From a checkpoint of a small transformer trained on Wikipedia.
Size: 12 layers, width 256, 4 heads of 64 (2 for keys and values), MLP 704 SwiGLU, vocabulary 3606, 10.7M parameters.
Architecture: untied embeddings, normalized queries and keys.
MLP neurons of a small language model. Each row is named by its layer, matrix (gate and up: input weights; down: output weights) and neuron, and shows model dimensions 16-207. Each number is 128 + 24 x the weight over its row's rms, rounded and kept within 0 to 255. Numbers have three digits each. A neuron's up and down rows have the sign that makes its largest values positive.
After each neuron's rows, "fires after" lists the tokens most often just before its 100 highest values on Wikipedia text that the model never trained on. A number after a token or word is its count.

L6.gate505:175136128131129116125087129132104121157124147092132129130128148112110127127121146106104125128110152135102155128131129175084101156091151150119136123138141103117159105107116143156143148092126186116147108107134128136103140123152138057175109107149131113145123182114120092094117108141132128106144109134117119124166130125093099121149127134117116187168136099127175114134104151126136138128188128161107142128146143155101145109138097109166107142118093132102126109162130147104132081100169116108163108104143134125078182126084128140124130129180099113148135124154137122092120099154124134143
L6.up505:160128103137124151116109143160125117161134122104150135119112149130141124098178141103116124077119125128145150132087126140143142140190177148092135136106096105129156076132096147120139104147192155087123125150131142132139143111147110141118100114165124128173130122126164093121164162123127146097134150148112163115112125093115118139142159146137127130105123099151163202133127135100120163110147125144072127111137083122169108161129110118149092124077091118122153098078128134154120130105134154140128110207150115124119137145098124129158114120129117111175144133140135136115138113095101109154
L6.down505:116117171098105140103145121138112148121112084102136134174135131114101106116097114138132098153149158125130144114166152158129098125110130133151141141119146132160131149093122102103131112145094115160121124120165080135101143122105078158138154139171112101133100104137138149122137118126103071103168124127136123120109125113107148136127152156167117161118128128174104113138092133130111151117096134085096097104112134127153114151129115145111164157141145072116139134171153134141183189188121101129168106140131138126144101092175132112121126144161123094095110123143101143157125152102134123127
fires after: " c" 16, " M" 16, " T" 14, " P" 8

L4.gate534:117173124103163150147114141106206117117145108113111140060149147142099121112170167092152158127117133097109142136153180090120122112102124096103075089136152112140141106102128144143134157094124134106174099141136157152128172148159108144143105101131073104175146102131150125135132108117147152110104128137087175158167128164139157089136156097086110191117083133124132143112152156147125139136139139099144125118149124116165102092164114078093122155092122137141097129164118130101145113103096139124108144131141096145125180131100126130108107157155160087114167163138137149153110142112128129125
L4.up534:123097132088179148094137139101143124129133112140110123157101130131176186150102152123114138124112175168127097119129126147087114099129082139123101139108116123156120159113147102119103172148134142116073098129132118136138115128132153081152171106134078119127121118137125122167102125168155082110148132122121147127125158097177152128132142106129116160135125048162118120131168115135171093100134134115128126118132145128117138161171087134158142134155144100146123103114146117105143145095157128180131101139130109132057120135135154127153169139118133140120074123111130092106092137111139102103
L4.down534:131141118138118137108128138119125099146158161124116147148166133165150110095102147114127090135129077144083114159107136144115089114150111131169122129152068131144144131126140172143109117100112155095139095117196120108127151131151144122109101125143126130147164154142097099131159131100154120116090141082094107157142147134110122119097188121144092148186150173104150098102084097142080118110131100113135137124116158109134129140127106140120142100066089120144129146164129164128107142116127115123146140152158140097169098121106088124151140163184147152114128104078133109117123141159154117149
fires after: " st" 21, " comp" 8, " St" 7, " c" 7, " inc" 6, " pro" 6

L2.gate664:100109121156129137100126167142137166117117108114125095105130139134149171172143102131155149145115122148121152123113144152114196114140069115100097109155094125112121122158106101121119123135119138119126105163130149114101103157113158072141127149095095141132129133132159100125143121113159108118065103111182173126171136132135092137135079112121120138146121113130052137155121164134124109076168112140154138135139150156169140101092103150150120130151152131086154166142131154091155129126132126117120123090153152143144092090102136098125187122122108138112128135107126189165134138089134128089
L2.up664:121138143101181126138143121169157119153117104132126127142137107116168107080098120135159135089133135091125098121142113143095151148133104171135117101116121139143162126134114111170134089160110182131100120142137126120141162109116158171045084118142125149167096112125129091131131139138096115173125140164125171101169159094149142111096107102164163145158105145138138122120150089157098113122139114123119115130145106126127153142118132156108189118136111156120165112097121155108107095128151138099112126104147131128125161126138121125122148129129114086132100108103104168154136170139146124147
L2.down664:080062094123126134145130088102136126075124128120108131118155122140140166130092085104160116100156119160119101148104114105161123143111103141116128132118138093181115111158142122123116119112098131109068114129173082118140158102108139114124139111093156119127167095109106106133115144089121143113111135169128147174110106094122166120112149147117083112110176114149125125103142128130139101175098116095137134106155136138119110131109111127128124082157142146122132109142146121156149143157148140159148130167131153169140144108165139145167136117097176078150095142191147093103145127103129162121
fires after: "m" 24, "am" 9, "ra" 9, "im" 8, "ou" 6

L2.gate191:114118100127129127130150208114123125155141159159120135146135110156124191127130158095125129128114103131143103165098100153157119151133087117104133089175159151083095174139094138110149137113121135151150086092129117165134127109121147088137145113128085156127134162110133125135154112163136115103100130121143105137190132130118127163117156087114138116144108129131096130127117113126134069127133089120114150156163148128153170119141123148137140114154127167097121132080133123128144121125075121090131146081155130112104148149086144090144187097103095141140128180110113139146145102165128130164
L2.up191:084113170108110095168132111104131116163108159105165169136144154120152120133138100153110113122139129099144095106152080153100150116115083101121148091163103126129137135068129160136124140129113134173114116174124078134130126132132173128141138111124118124158140160129143164147120104130132127174135117167156114152129129147126153159116127147141142083174139174115126121171141083166118134135104098167121043131118125136123135159144146161102145128094142095121095107118091147102151142128146149127120153101143132128096110096112076112162131116118143129124144149110191130104136124105146117148
L2.down191:127173104126136160152100144116113141154106103143116175129109132126108107219106167117137130091070136126128091158131108104149140136132124147098157121129145088153151149123147105092166145117151116139135089069098142134132114127154133127130108123135074187182128109102111126132140172126170130132143188108144118109093094140119113098116120193140158124149118151099105135129128121108160108137081087142116147162127121139125135092111149117131163091097132104149091134124139152132119130149116104118171127120159132149113132138100132118102148071101121135098105131131099122082150129142114168104
fires after: "im" 35, " d" 8, "uz" 8

L4.gate91:161114160119146126105092156115080147115124152134169173120125140139095163096139097151121152125120109133130162150093134175119095118110093112160150106124124119135121099170093102129129140101134137118174106161141132105160152159103119098098154132133146121119140126133118117179098130150150156138077109117143146130146130145097150104098086125094068146148100184137166135133113146081141131112132118104203125135122107104116125148109104140125106129132116138111138132139141086107157123095119112107132142077193138107094118105133124116127116149120133152165131208132122184142106134126116149109
L4.up91:129081148115112149134147128102085176114111153097095140155129084112141174128158105141125134153138137118119138139093140080140123118142099125127119129142143133097184110122124143123132164139087119116130134128138137129156164172115148146129109111170161144142105147115110149131127101132136095120125126112124124123121149143146162095142114161145111127149145156120134113097184150141113134151162126154156106108165122141148101098157155109127133187115102118179132161069140115099150127096135160161156146113130162111116122153065122134117123160116141148130118146116131175112124124098115164151
L4.down91:128126120149112170152104097080125138155105118117092140104111102159113099137125117125101155109136144111218144148177085134144057116130135133136131153161090114143141156161143136096092166133124138099126158129156159119132109152132097094136128108126108159132121115103131131113134174113116164123146165143127119132123190162129137155116140089110112138111118133135048094112121155130105143160100143120136109125130120106142142145155075119132153141145105170131079115121149109191143114133147139132102165099134143117118093142134105139119135131080117096118132114134151123136129113121066106151
fires after: " p" 21, " l" 8, "p" 6, " comp" 6, " adv" 6, " d" 6

L4.gate359:158146103111116139157117138160178106114116118123136063118171153119117144149134159172115109088124124140092077139187112112139065127138131128173130124125148206106134119095159091127092153119170153165138155139143098137130094132150156164105140121131142122120128147148119132133099104114131122126114149143142128101086139089071110144130156169148176110101089127160167143140106100164156138116141090128149152122139102102155127111131136123150091115133149161119101127122114086092110116158101100100130119113141115119076141184122105096140129095162143164119113109144135142099130111131160139167
L4.up359:114082138111127166160098102121142137143111114127116129113149114126147126141093126094069151141147126137097104115125118114107144133156143119160089131148175148092159134105129113109148153055124127172152137147114110140163110119119121154149126152172153105134149119112136142140067152138144140153146110134119196143132114138128165148152137088141081144115123136125179113147137107133138165142126103098120115110111162117165104098148128115162075108090127113097098130133152112117146094113119104109152069118142101118067094128119141160150136111154088100139166129125145104124175173138163146144
L4.down359:119124120131143149105118173130132154130128113122128144138099124112144109102148119110102189111121089092140134042176126126127140126172164103145098124086104097133130147149125130145139108176120121150133132151087104155125140138105159127084129132080169166142126057137108134150101136148137130174175096123138144174145091112128143159123114124146123163163086070087110070119095161153088132119137138112132095143134145118116129111138110098136111102139110108129140103118141154122128148118144141180115117150142104142127127127113106138136144147141123126176123146101143185124157153156115130129
fires after: "-" 21, " (" 17, " Z" 13, " " 7

L4.gate56:124134141154115112134150128083147132166136104109099074161124142129137139132101148121103117162145137137114160134128113144178165135154112109113095142142130097129117088150102100135133099159131113115175131170141149118137118156110138147112063111134140106155109128125125123157104135135114128143147134088176128136084119093123129123126146128092071123140168131114074142158143123148163153152095092135154162138120095178128108137135105094124074109131138136121111125119176141122109105137119114116168142123162102138096106124139141106139102112125178127168119153121153145152139085154124119168
L4.up56:138108107128130129152135178129130083153112126068152120104159142108144120151144072143112146121136122185159123117064137114090166116102168115147103148147125110143111092098130100091123133163140115104142148136124147134103115112148142103121146127125131114162138167117142132148085129141160131090136132125142128113159120145079119118157108128173127105158126118100144133140131109137140094094138148150116133106151086137137152163171144130175158135126162080121110140110115160154079125136140099132120134106123141184106165122137108092117110124134073096131159072124128092113170152135150117118
L4.down56:136152114079161129155141102133139087145122117135156152126142154143101125145122128123157132096171129116144108108132141128148159129116113111152167127155150100157145124144153111081169173113095078087101143109167101078146155122135137117102111068170150102114156144076136123104137108129080156153131118113137133129105167123114164131147115119135135105138122113132119126132132116136158148098141144141093111114077152157124110158172129100169145136132147100117110109115090099135114107180179116110175140137124090117154136134118113125106082122125105133120129106119124108139178088153117139158
fires after: " p" 17, " P" 14, " S" 12, " s" 8, "J" 5, " g" 4

L3.gate97:115126140122162089083111169152148102130132148111131088142137137135133146135151120134121132126128081138077095162147102155106132118054107133117122151146107127183119123103153134131137119131124108068133145123102142133121124146084112158115132089114142131082110119136106132142139135123148094166165111165093130119155106136110103133119131114149149133118115153113147113116143139157149146104113136109118143167138151116094127120165096131106141137153161135142067111106116115124163103142114128102113055119117131121138141154166130136127125138139128109087104164155095201081110132162128167147
L3.up97:090116129074159117129119102107165109097123153091112100090135134123144138137117123121146129052125145095153080113115090146140114131113115094152123105141190114156174111133154150150142095142133160113127149110139140121138113164137136153164105143115149104093147150164121146158127139130115155157107115160118130109087151127150115106117167153137176165141162126132125120144142169196136161191111149096112126092147080142080110123102182110169123103103125129145112113119107121095116122115165124121118109093117119131104126142148089148157105146163137105151147120095124118079136118158133165154
L3.down97:138127151158118132123167106112109117101170117148124107097127131142139089128167130157140138130086124120137141103158157133087130103144119183101126156101141200141110116145097129115116154138113124107097166145124095128138121146124144134108130137142137132144128099110120122118143074169161059141166147095156146164096102105112132182139096117135154152146124119106118137124140122125115138090106159172128134139110147132136138135177120142137117186123107146116092077148122108138095121107056139135114091130163134122167122121091124125114117137084132171120131129136103131142101109111103126097
fires after: " P" 14, " St" 9, " ent" 8, " p" 8, "F" 7, "f" 7

L5.gate353:146152176142119124148113106143088096151136133123160141137150149113102143139112145154172137091111187102120149150128151115121119111117097112134108140122112117157174111113067150115141125131153128160129111180140125202133103102132112102149152113168158118133122130122088120101104111135087097093097125136144109146117122139106121132167130155103096123157147117144108144113145090157176117085118139168151157106128146089124106116122167132145145140122170118095148185098114149092103128131130157118134127127140125160098108150116128109107115131109084138188157165122148086071106131114148172127
L5.up353:148145116139102106131097118080085064166122139173110125149110157125132086115139122112128130124118140135133118117132123107137137133119139107118093149116098124161160131128155083106130162130134133140134133112131119155137144131118125136113033111110068161172121089113138103129161178146109125115145161117155128125141141094157143127126162105110133092142097123134132139150140156150143117105148143158128126150134125131118132131155166133134120154115115091115137100079163137146102109112148148113159137080148083105112164131170139140122115104151116142109119095086127133095146158127120142104
L5.down353:157103106118115146106112125118161108124128067107081138107076104159105120104123139123136121125111121131123148099124129143171141155110161107107143108148134118136131144091151107120142132101172114177162120146116153133113160107113158148103120118074113133142183146165142108136155139113096113091135093116141111127151153117134165136171133116122138130111109073167117108123151130129132169107089116143123071129109107146110137121159128125144120099143165067074142081136132134155113113130147109144120151120145128130128130078153109126162138102129122135125139136147127115136192143123157101132
fires after: " c" 37, " C" 10, " p" 9, "c" 6, " imp" 5, " P" 5

L4.gate197:125176096132128121156159120110098170086138106151127141127104110086117140110117126128165140124110070143083131132153135079171113087068092136145098112160172151123155109134135106105166140131110084102143142142125110100157144155062117141129123126146108117179128160125171149115119140162152130149139150146082126133112102110144112108133117106082105102157145132128134121127166154133139134116111144148134134133130144124135129148170142119107134124117114143098119107098137141116151116158093122138130141118182122122103125161149114127074126151123114086171099171132121151167097128148152172110
L4.up197:104167155124158118141126115113116156171116125124154118088101114204137126137132126136126105136117130143114143141104150125131089139115158133133109070139143124145122123144165147134135140150142113130098084111123119143115120072115169117095163126140120147161105136122150116113149149124144136094149136136124115114188111115109122114133123151164117140099118096115077140144138086135122112059115107106102136115162137128104112100169086150156108106167133118130089127118120153135138094105175125081132128122120098159065139185129171138120103119117136107138140117149136115111127129144093134081
L4.down197:114141113156168144154124099134155115120155116100137149162138074077167138143141175132131141098108129104114105100117126136108145134139082104117095113137150160178131174162137165121114098132112155113146145133131142133109127083101108105103155121127107102125137139118075158194105080135122107121098127163127120140141178135143148160122128121123133113107105152113141142157082152123145143109188144107147114157106116104107131159149132092150147105116131130137138103158153079131122140124181104116171116090140134106110110139134138121126108063173146122128189083156123095105143091118096119122
fires after: " f" 21, "p" 14, " cl" 7, " ext" 5, " ref" 4, "end" 4

L5.gate294:138148132116169119118140131083154055156130120113148133140129131160150138069157121153163156119125136116143167149163089139097152098133142155168114158118142219120152109100141111132102176164164141118127133121130163135089100143109141124121107142061098104147098131134142138166075122120077155146124091113089119153117107148169131100098141085117151113099176177128126135121118074166156105121098120133107127117146141137114103114108111107139123117115132147098125167121134131106138118150120089145135185144114085154117135135146136149131148132139112123101094136104125109105165162147125101117
L5.up294:090116114152130141096143137150131130106155123130128139130165115123162133088118127128123123125124109143138137144115135127121079109134183141171115102152142110122114138180120146107177130150166104121164122111128126121133114146122145128099076137127155100160081143152138183119095127118127127143124118135145109107129173084132121115176144136141107125116133160150157121132134125133140154163152108073097129105122156150158109142093177133120055135131138122141127126093142045126140121154119129146132147087135106135087135133131149132102101120160114147094102162121119172118152094085167102118
L5.down294:143109112105158116140100137103164141168123122115143109111153157101121130118174164140124117120136110135107114162120097127106121101119162123134164131136110152099146148141153128156128147131124128066111082151078111089122131141155147132127078129130099134126111159096157189143121099091098151115113117103153103150119118104134140112127107103081121106168159154130153128148198117134141142121137133108133108097149132119131150122132143098123151128087127106128128108141127100115173104137127109111137103168143103112098155154119172116109124140149158139120129129110159172153070142109088107115
fires after: " N" 26, " D" 13, " " 11, " Ind" 5, " ind" 5, "D" 4

L5.gate441:153134155127119141123123163178127101134120130111152138114108175092114121127135149105087123143115136080111099116116151204118119151099148143164127104123185130127140128112126174104147132145108132113142139102143147079126088124101120128097096148174135156085145112164138126086121096099118126141128149083109141113158122154099106135086125142139138112092158127130123121136114113132133065136118144129143135126150171147104122152168103171100153149130126136124097141107104115104097140136144151124111106173159147115107130083111111092117108103142082126137108106152129169134142123173115152088
L5.up441:133122082148103103116152113137127115071141135148135131100168136114087126139178142116110111133142110176109127109154066155135107095118110117179129104158138089137146123123141146175150079150160119127144146107113175098165126133154125133155118134129154125103107159131161137138134123147117170137120115132105158123099096128140149093098140127121085134135145117162099137138135123124110151101158110106133157160129132117206136106109072134137136143161138142140115202137122128093141143102141154129108070129130195151122119070069139148117140162168100133144091182109099145123136144145137119135
L5.down441:115132098143121147131114138119111126145123164172148118153149149147143146109134071126128157157226137121120101088153142110087153105111115136136129145171122122120127074115106129117112145136139106104124117133046122102147140115130120096128147123138141142097101134149109097155128153134122167078104185125105127131155118163130106130116149147131099155122173118112090117132111136148101135071083109127151106149142165126142101172098159130120121159135139124154113145190136106175097166129100079153123103146130149138134122114135108160168150125106085106133114135140118162135143157105078118134
fires after: " H" 26, " M" 19, " E" 9, " Mr" 7, " v" 5

L4.gate228:129145079126131113139159126134122116144154122133152085107162142156131126189134150125140139103112107103121151138189120079167121077099133102087138108140148162141145131044157138116146114120118138131117127123115118125126155153155116134112150133150143093111153138171125156123159121119145152127134111123158126116143099155127189132104125141111138111141136098128161155135101154130114136132143100126130110123114140144160083141116109187133113103121073154110084128082166128172134077161134111117131101090094149130121138129125101105135123128117144110125136159153141087129067113092135145112
L4.up228:187149102147166105105138152130095122117145123128101159158104098112127134155075156129175118129131122133127124115158111113155099131129122145112096123109119090101135135150119134135143171159126127090114155127126088143153136141137142167132127144121155131155137113131116127155162122140132115159141124169116107194114135135142103093164148128092144103141116122150134146119127168138081097110136158094162061128103112185113168129132127120127077130147120075111200129159108101135119104131162077139151133101115125114098114138176130152126143099083163102156103111095140098161130125146135161146
L4.down228:108151149148124123119097108130114084136144157145116104103174105108140103149116148085112106128109162087162103142136130147106152102117120149146140117154158109128127132110133145178119174138137138133110101111093113149120121074147141142098133121119116139144146156122111073109114160115114139152137153156118147119143169120157127092142115118107156100141117114159113150104139112156131166087092144129119100148181129139112124136078122146173160129137152110139158169094130098143112161123093075124122107131151130130150138091147074150156134136175110129120136115122137159163109155154154085138
fires after: " s" 23, "f" 9, "-" 8, " f" 7, "u" 5, " sp" 5

L6.gate482:133114073158132122148133132121146114146140121166186068103135109170124145142125192113112136124130118123110109162101112158123113117133098141120132112138117127209138132083124084122131130084134130118103134116133167109103093143143149110129110147140129107145136128188119105117125095135109118145165102116152073170100164140106159087146124089111132112131154157124114125125114097150101137117151105149137104143139133137126146126153107165156140080142155121134132134141128154089117148127163097106149108113128097118104121165156150081127114115110165111118099101107111110139133134135082159146
L6.up482:123129111170119047111149113133176106174149104127111095135078139116119126103129143077132104142123123115127151132143149132142113152137136140141133128099146162101151135121106115147138138151161109124122132116133168171138104157112170112178157139162159121113143138141114115106133159137138172136160092105117105152102127126147134139160152122078164134089081143112100109133150133130145076128166138151123070079116136116098088164147107143116130137127139106137090114134143136130144114091115108127089081116123139126126158162143072117142116100123154185096108085143162098120144160118145134118
L6.down482:173133118134168138110144104139140107165128150124138158129162123141152143126101094129093121116127142112110107157103156118180073115127141172134123144094116130103129090082121136114102127170122153156128166104080112146145146120140203183156124133096132113111156149121086116130097129154116138166154121116114155099087078137141117138114137152111109093129122160148140109138131133131131132152082130145126151154096083105137106153116116167148147165127139090110142102119136125116125130136069128138121119130155124131129152157172135107153124129153146103176092131089145128142107125157141105143
fires after: " s" 35, " S" 9, "S" 6, " sp" 5, " Ro" 4

L5.gate300:144131133118137099221129113101137112156090114116100132126137130093151154118149120113153136113125151129130131131127129110135114129140164093143130131130152147157144086120145097139098133152116117101166080114142149143105083155135128120159131122143146115093103105105123084109106111124117094106129166134123142110140111124121086163110123098137130178117167124181122108120085139138162103157148110130105179137114108096124104086100103107160090173120056149152144188096122163100141140164088093121110180095095098102097101124129110124123136104124126149159114088093090091114122143132133194181
L5.up300:110146146103166163127123129112162103130106083110199123121128118168122137109113136142111124086100160150125125158102156117154125113096126093091098104098092148159089167130109166111104165140158150160150131108135139109104132108123106167089178129144167128128134104125125170138175138133147116096110107137119113089113129169145127116155118069099112133106126129128139141139100172133143152119110158133150115099122123126152113129119114093136127090117148102103178154082086118130188119139121154129121118122125108127127120147141139146108137093147134164136108179130096097122146145109128117132
L5.down300:079090141110116169071124124124134144121162133074136152146099145124145129120119116132170083160215110106145135137136127097128172122089120171113140130114093117122142123161160119153162157134139123154095128130093113107135131165124133115149116144135083123128109129118134171134118155116092154128181128115113160092134156154118124113087136120150116120148116097094102131123106123158088129114157101081171125129079133124133141176157159137120137137122123130140124107139123102189154105145130134138098142152148126123114094119096111136128127124092163117154103132092150153127119148105092155104
fires after: " " 26, " (" 16, " G" 5, " D" 4, " ass" 4

L3.gate674:156110175174123104107110141135165139137125082118147088115107136189159171150136118139096132154106116166124131200113078109125146144111116139125111184114086162124113106125142085126145104107103122105140142129133093134175126108145127126116113140117101089158110129161130126123119123103123128146124107161127150113184117120110116165131189118164109094130111106175108124149103134114135149122134116089131094148138111135109123153171149188169124113138133094169129137125155113106108113100152133085179123120117106133127173152081115136105127124174146072151094100095101139105106148118149142099
L3.up674:160123163119154100113130096097127114124139124144122123126110153136103136145093149138132119156122101136144134125138078132166120130096155179145121125139161131143116113059117136110132155136119162061092119069124142133131117169147190128115138123127096124153180114143163150147100186129093129114135115150107175125141163143102143124119157096109155135104133137137106106127131100126146087125109145144134113121117146125127056166117129123164110095134113121149129127088160129130112096138135114143147095181127160110108165121122126126120153172162197119079116117105090129118159183126125124158
L3.down674:129130105151132127158176122115173169103092095136115137153155126112124099147121124133099131116164119117125078083151146114143131092141125095149157152130135068130113139152076113106130146114171168098145112118096134088186125043174110129171135121139162146163121081113116121125137118145110096110128127119124138161154093162146077089150137114115100157124125109159123176132146152106106129105085128083146134132158097104135131116163131100112128142125162138131158204173130129143150102164118130107107081118134114152121126141135102135096132131103072134146145131129139118146141146159096165136
fires after: " comp" 14, " St" 10, " S" 10, " s" 8, "S" 5, " col" 5

L5.gate597:144141120128147125137128198183099103139114122111162100097116150123141113131136126154119138126111107125126096110140115087116163129108126138113166114120135123144114116122079120102136116144136128151138142120146165132115109092128155173138110120136182097106137142191118092136082135077145165129111105109132132068129158096095129097111127124139132134134127115135128170107118123176158112116148118186116133114131116123155087129114128139126173129175128106107090158105131131138096169172101105152113126127155109153114137156141100121186143117101114139124164121153071131154142115135136135158
L5.up597:117130122091140116103147126146081094133157064142135142149145116090110129133096118126153106103129116134122144114178154116167115084152133147188158117155154148137136100127129105128129114148111160134127144126117147147179083155127158103144115121134120109129159115105126125126138089146104129140114112198152123109114145169125128187132157121114098124119166162146166103125124139102083121112123128095081134120114140159143106134150119125111125081111134132141083134122124126163156119127168122149140125171079135115111136115117075126103120180158115145132086121145116136129141112146134159151
L5.down597:137105159138189122154148110142125149110104169151148124143129137105135128144187140157135169149146150125129117139161148128119134108137161116100101136153071176125128132155148130161132109121116119124139110145126112098121117099098140137091086136128123192133129125154152120150170101103151118124098119114121070114151150129153112146114114148120127179140156151129132124070127139101135113123084160113178089150104098111083131130154089158123120124102122115143134146100134159119110188129185141126091121125142136076149120144090105117134113120089167100097165158161117096148102139152134143128
fires after: " (" 18, " L" 9, " Mr" 7, " v" 7, " g" 6, " V" 6

L4.gate375:140153128122134134132103170135116097132135152158142113131096109119131126142100174151149090139119104142117120135120150116107113114107131113110079114138139128120132092152173090157121139096113098115143108131129091134107138157140110123134145117123115098101082135138103098174084087072144106162119148170152107149159132106129096103083130146095108097124134158110147122127118094104122136112107089108132105133144125090108140109172119144152171116093144160138111145119095159078133145137108098136169084090128095121081156189099141104133145146098178153115183162129110137116086110163152157157
L4.up375:135141167124084119143119067146106124133131131111109114137127123132118101134093088116121150106140116111118156136133108124105143110124095121106169137166115177163126129144146141141139105138094142118128179161124123134137128099165140100127112102079164111085102161111103105170088093146160121113138138153112168118130131124109129136113129120102126136128133129145139135121118094127126088123097148129136145121110146213136102125120160097097118141117162110174170142145122135124113168133128122094133129104131155141103095164154088136149119105108132130160128126131132104140132156106154184144
L4.down375:128129120134136123124131126148144146154114149139141121139131073166122121139130108094166126111082129102118114198129102129112179136097077140135101152125070142108149103172125144122112102131100135167139085137168126120142100096107146122138179121146137124116122133130135158114101140113147099125132155110139082142133146072112062124061144110149148116104132130163102135134152111139127128154129165099152108136153136135114111143138100101157103125126104155116130117125139144095166187143116122149167124144153138112149189124149105102110110097112141159122127178119084089133162171148109091122
fires after: " p" 19, " d" 17, " P" 14, " due" 13, "P" 7, "-p" 6

L6.gate126:122118145077093151110145161115154087143135136120129108151126188113121146175099118105128104123117140105132122128088139120118101139096109083143132178143122101146169106166108116152148128141162144148150162151150107127159137119102107173161133144109111128102136151099125159127131153128164113118116124150136158140170124060124093118137087113102132104129138101135117129130141142086158138101120139135154127162156129143075107115161153124163125125116157150148103100160134172095114131124125134128125092062148123198129098111126115142131104182130105129144129164163132160118157144109115149135
L6.up126:090128144100129116076140129136100097181153088084124105095130142108103118095086111101141112129137106137124045132088125127127131094102128106122115141093113132108090128098116130113166161177138147157162142152117142179129128128124168133148117125149142118106146107151114133157120148111115112111150128138138072144152070121151143119098114145165069130183106108113129154154135126160140147156086143156129113143103146151096074133128146142159132145101117143150128189136111157153112134117130145121119120112123076188133138086118119143159136158116124128087166128132105144100149104103145111172
L6.down126:150163157119132083172157112134141128132089137090122137123182138148124126175107161103090086128147154088167091104148132125116155127133108130115140164144135134091146130114106114175177110107135124137115169152116120123138127095150103124131119122123124042100121103151088133117104133129160123094131117151173158144109101095125172147112113074080087175123153103094101145149169127158099107103150112123135125115079091128121138166114128124100108136116129140121118145130129142122101107091154129168104146163110111158115146128148135109127146143151134138157137171137124138166138108143124069111
fires after: " R" 18, " ad" 14, " Ad" 7, " P" 7, "d" 6, " p" 6

L4.gate103:117156098134137100146139143121150131165139121123127105129131136098155143145159147088151138107101094188116121119154121113145136106113116126125162118110139147145140085117109110120119135133174113121127128102130122121095081185164122110120129092116065113135195124166118126138147169118142095138137118130084126072123117153143098100143199145126127161147095102150133108112115151097220092114113116100133110136137154140100118131137109118126139109122132096119130075136133117120106133095131141102101120140135071103135149140122124135135123130085116134182173189077123124118105124126106138150
L4.up103:138099100163142061166069159140158135197152099153121148148130111095133144131153126123140107093146142152105137144116127150103107105142149108113128119120105137137159123094121126136142113137135126139149106141119139123096148141110126132153121092109057121121155105116109085151120148093135102143132115098141165100137139106152103136142098167098111147166144104135135085118069170142148112108159114152124139109173149126113125102123148110141120130097171121126125085118117094157050121125150154130133155125147113102140184140143140139158150105093134113136101130105091109136102119107132144152
L4.down103:137128111159128121161124123145159152098167099178143138132150111143114126145121115121102135072065144161148123162137101177155157128154104132158091162113109094132116135187138109082108094144092130124078124174185126091109120136103140141157140163147129119122136147092160100075154127095108091173159144109105143150118145107144134125112088159156128144154128165111114137188157112134140138130126176132123156145128143130101128118088159129151149084178120118160129159100140100161150126126123106150157107122150134126136140128152125121103107124144139147127098091147081132101118095149100137104
fires after: " st" 27, " St" 11, " c" 7, " high" 5

L2.gate426:141116136171104123120155123114184110118137126129148108153161160147133072106124163134159141146117106155124150139184105101121130124129100092138137118112158154135125152084140132114102149115100112113134121091129116136148132110108141120146104116142128099162142092117132109139166094141126179125122087105100087137131155136177141100120101150105101125108104058130125121135161103116126120098092134135140159110109115141138129117135093109112173088106158138155147134121107095122113171141134124083129105166142124156173120141135093128134160139126110131133160150177138129131147100117100169130
L2.up426:107109163113137085116087123142131135125158091089146114167088134077117103138112138114112165111146117152093130131123142146112140118107169113112137104144151136129093108152123143152154145105154146098131122140143120172109153173101147122094154093162133108085123081121118140161115071148160111116120161153114139117127121133158162080120126141117072105104113103187137148124110126074132170117100126110111179151176106109106126152125167122110130126158116104099133104118140100079125110101110122122150150101150137139111143114120096148118150157133180112140114139140110187151070113149142126155
L2.down426:146139122175102126139103156127127116173122162153156089136132130116069131111113104154143139154037111121114117177142141113111153141156131143140073166170160158152136097115131147122123148142100133090103111135117155106120120127154133138135115097127113163132118127117116132110129131110126124126142132108139153100134148112114196148129100150104134148114122114131151108131124121120134115098149140126155154132093124166083139124095145130163140111135113106130108120098133146148129189104159099122157149125119130142153106081123110130106108136137078117134124179125110169127089151108115183158
fires after: " St" 27, " st" 14, " w" 12, " comp" 9, "ch" 7, "w" 5

L5.gate621:110142152171132126115144162193170125081158131100086131159158104091131115123124113136096060117138093150148100145086128105119152162122137091106126119106165127127144095100106113118142130118169167117145104103133120131092107121135119108118069132099128105157142156140135195159120099147144171144113150093139135149143175103102123124128133121138127082115182134141170195136164106145140145086137140123117132099170149109130096103158137132150194123136167167134130140132147163100136123127081142122115146142103129137068109121078173145151116139128129131124127138125129142156123129141135113115
L5.up621:121101149131140083134141095173175124165167101115153171192153136092109100107134129108122149133132148129157099153154140108114117131105116156108137173103135105139186122119097153136146121159090135123129151161137110144112112117112100134141159087108104120100163113157108143116149143090149077137163122122111109112163078158151151114114173120095132160117141133120124123129154104142097086116088120156112104129136130102149100113128114153136161091140193110136115098128131117129123147141082147106118120115106099121103148126147125088176140121104123148134080099142117137120079136105114119114
L5.down621:163130138095116165158179108139131120102147167115116160122142128159090079116138151117113160122186147167088143137097159115106152127101190086117137115104143125122139143105073128145133121150106158141103154120105093154131171118136128134114111145078138121085136168119119142154091088118126143144120139155130132104139167109105117118124133135141055144128142128182095139129138107134122143081135109105119091152145116098161157142169102127106182122090111131132148180165168111104139128129158111100121112145120112166093126145122127124135140174111145111125120143157104107144140142119108161105
fires after: " d" 24, " R" 15, " D" 11, "d" 7, "D" 7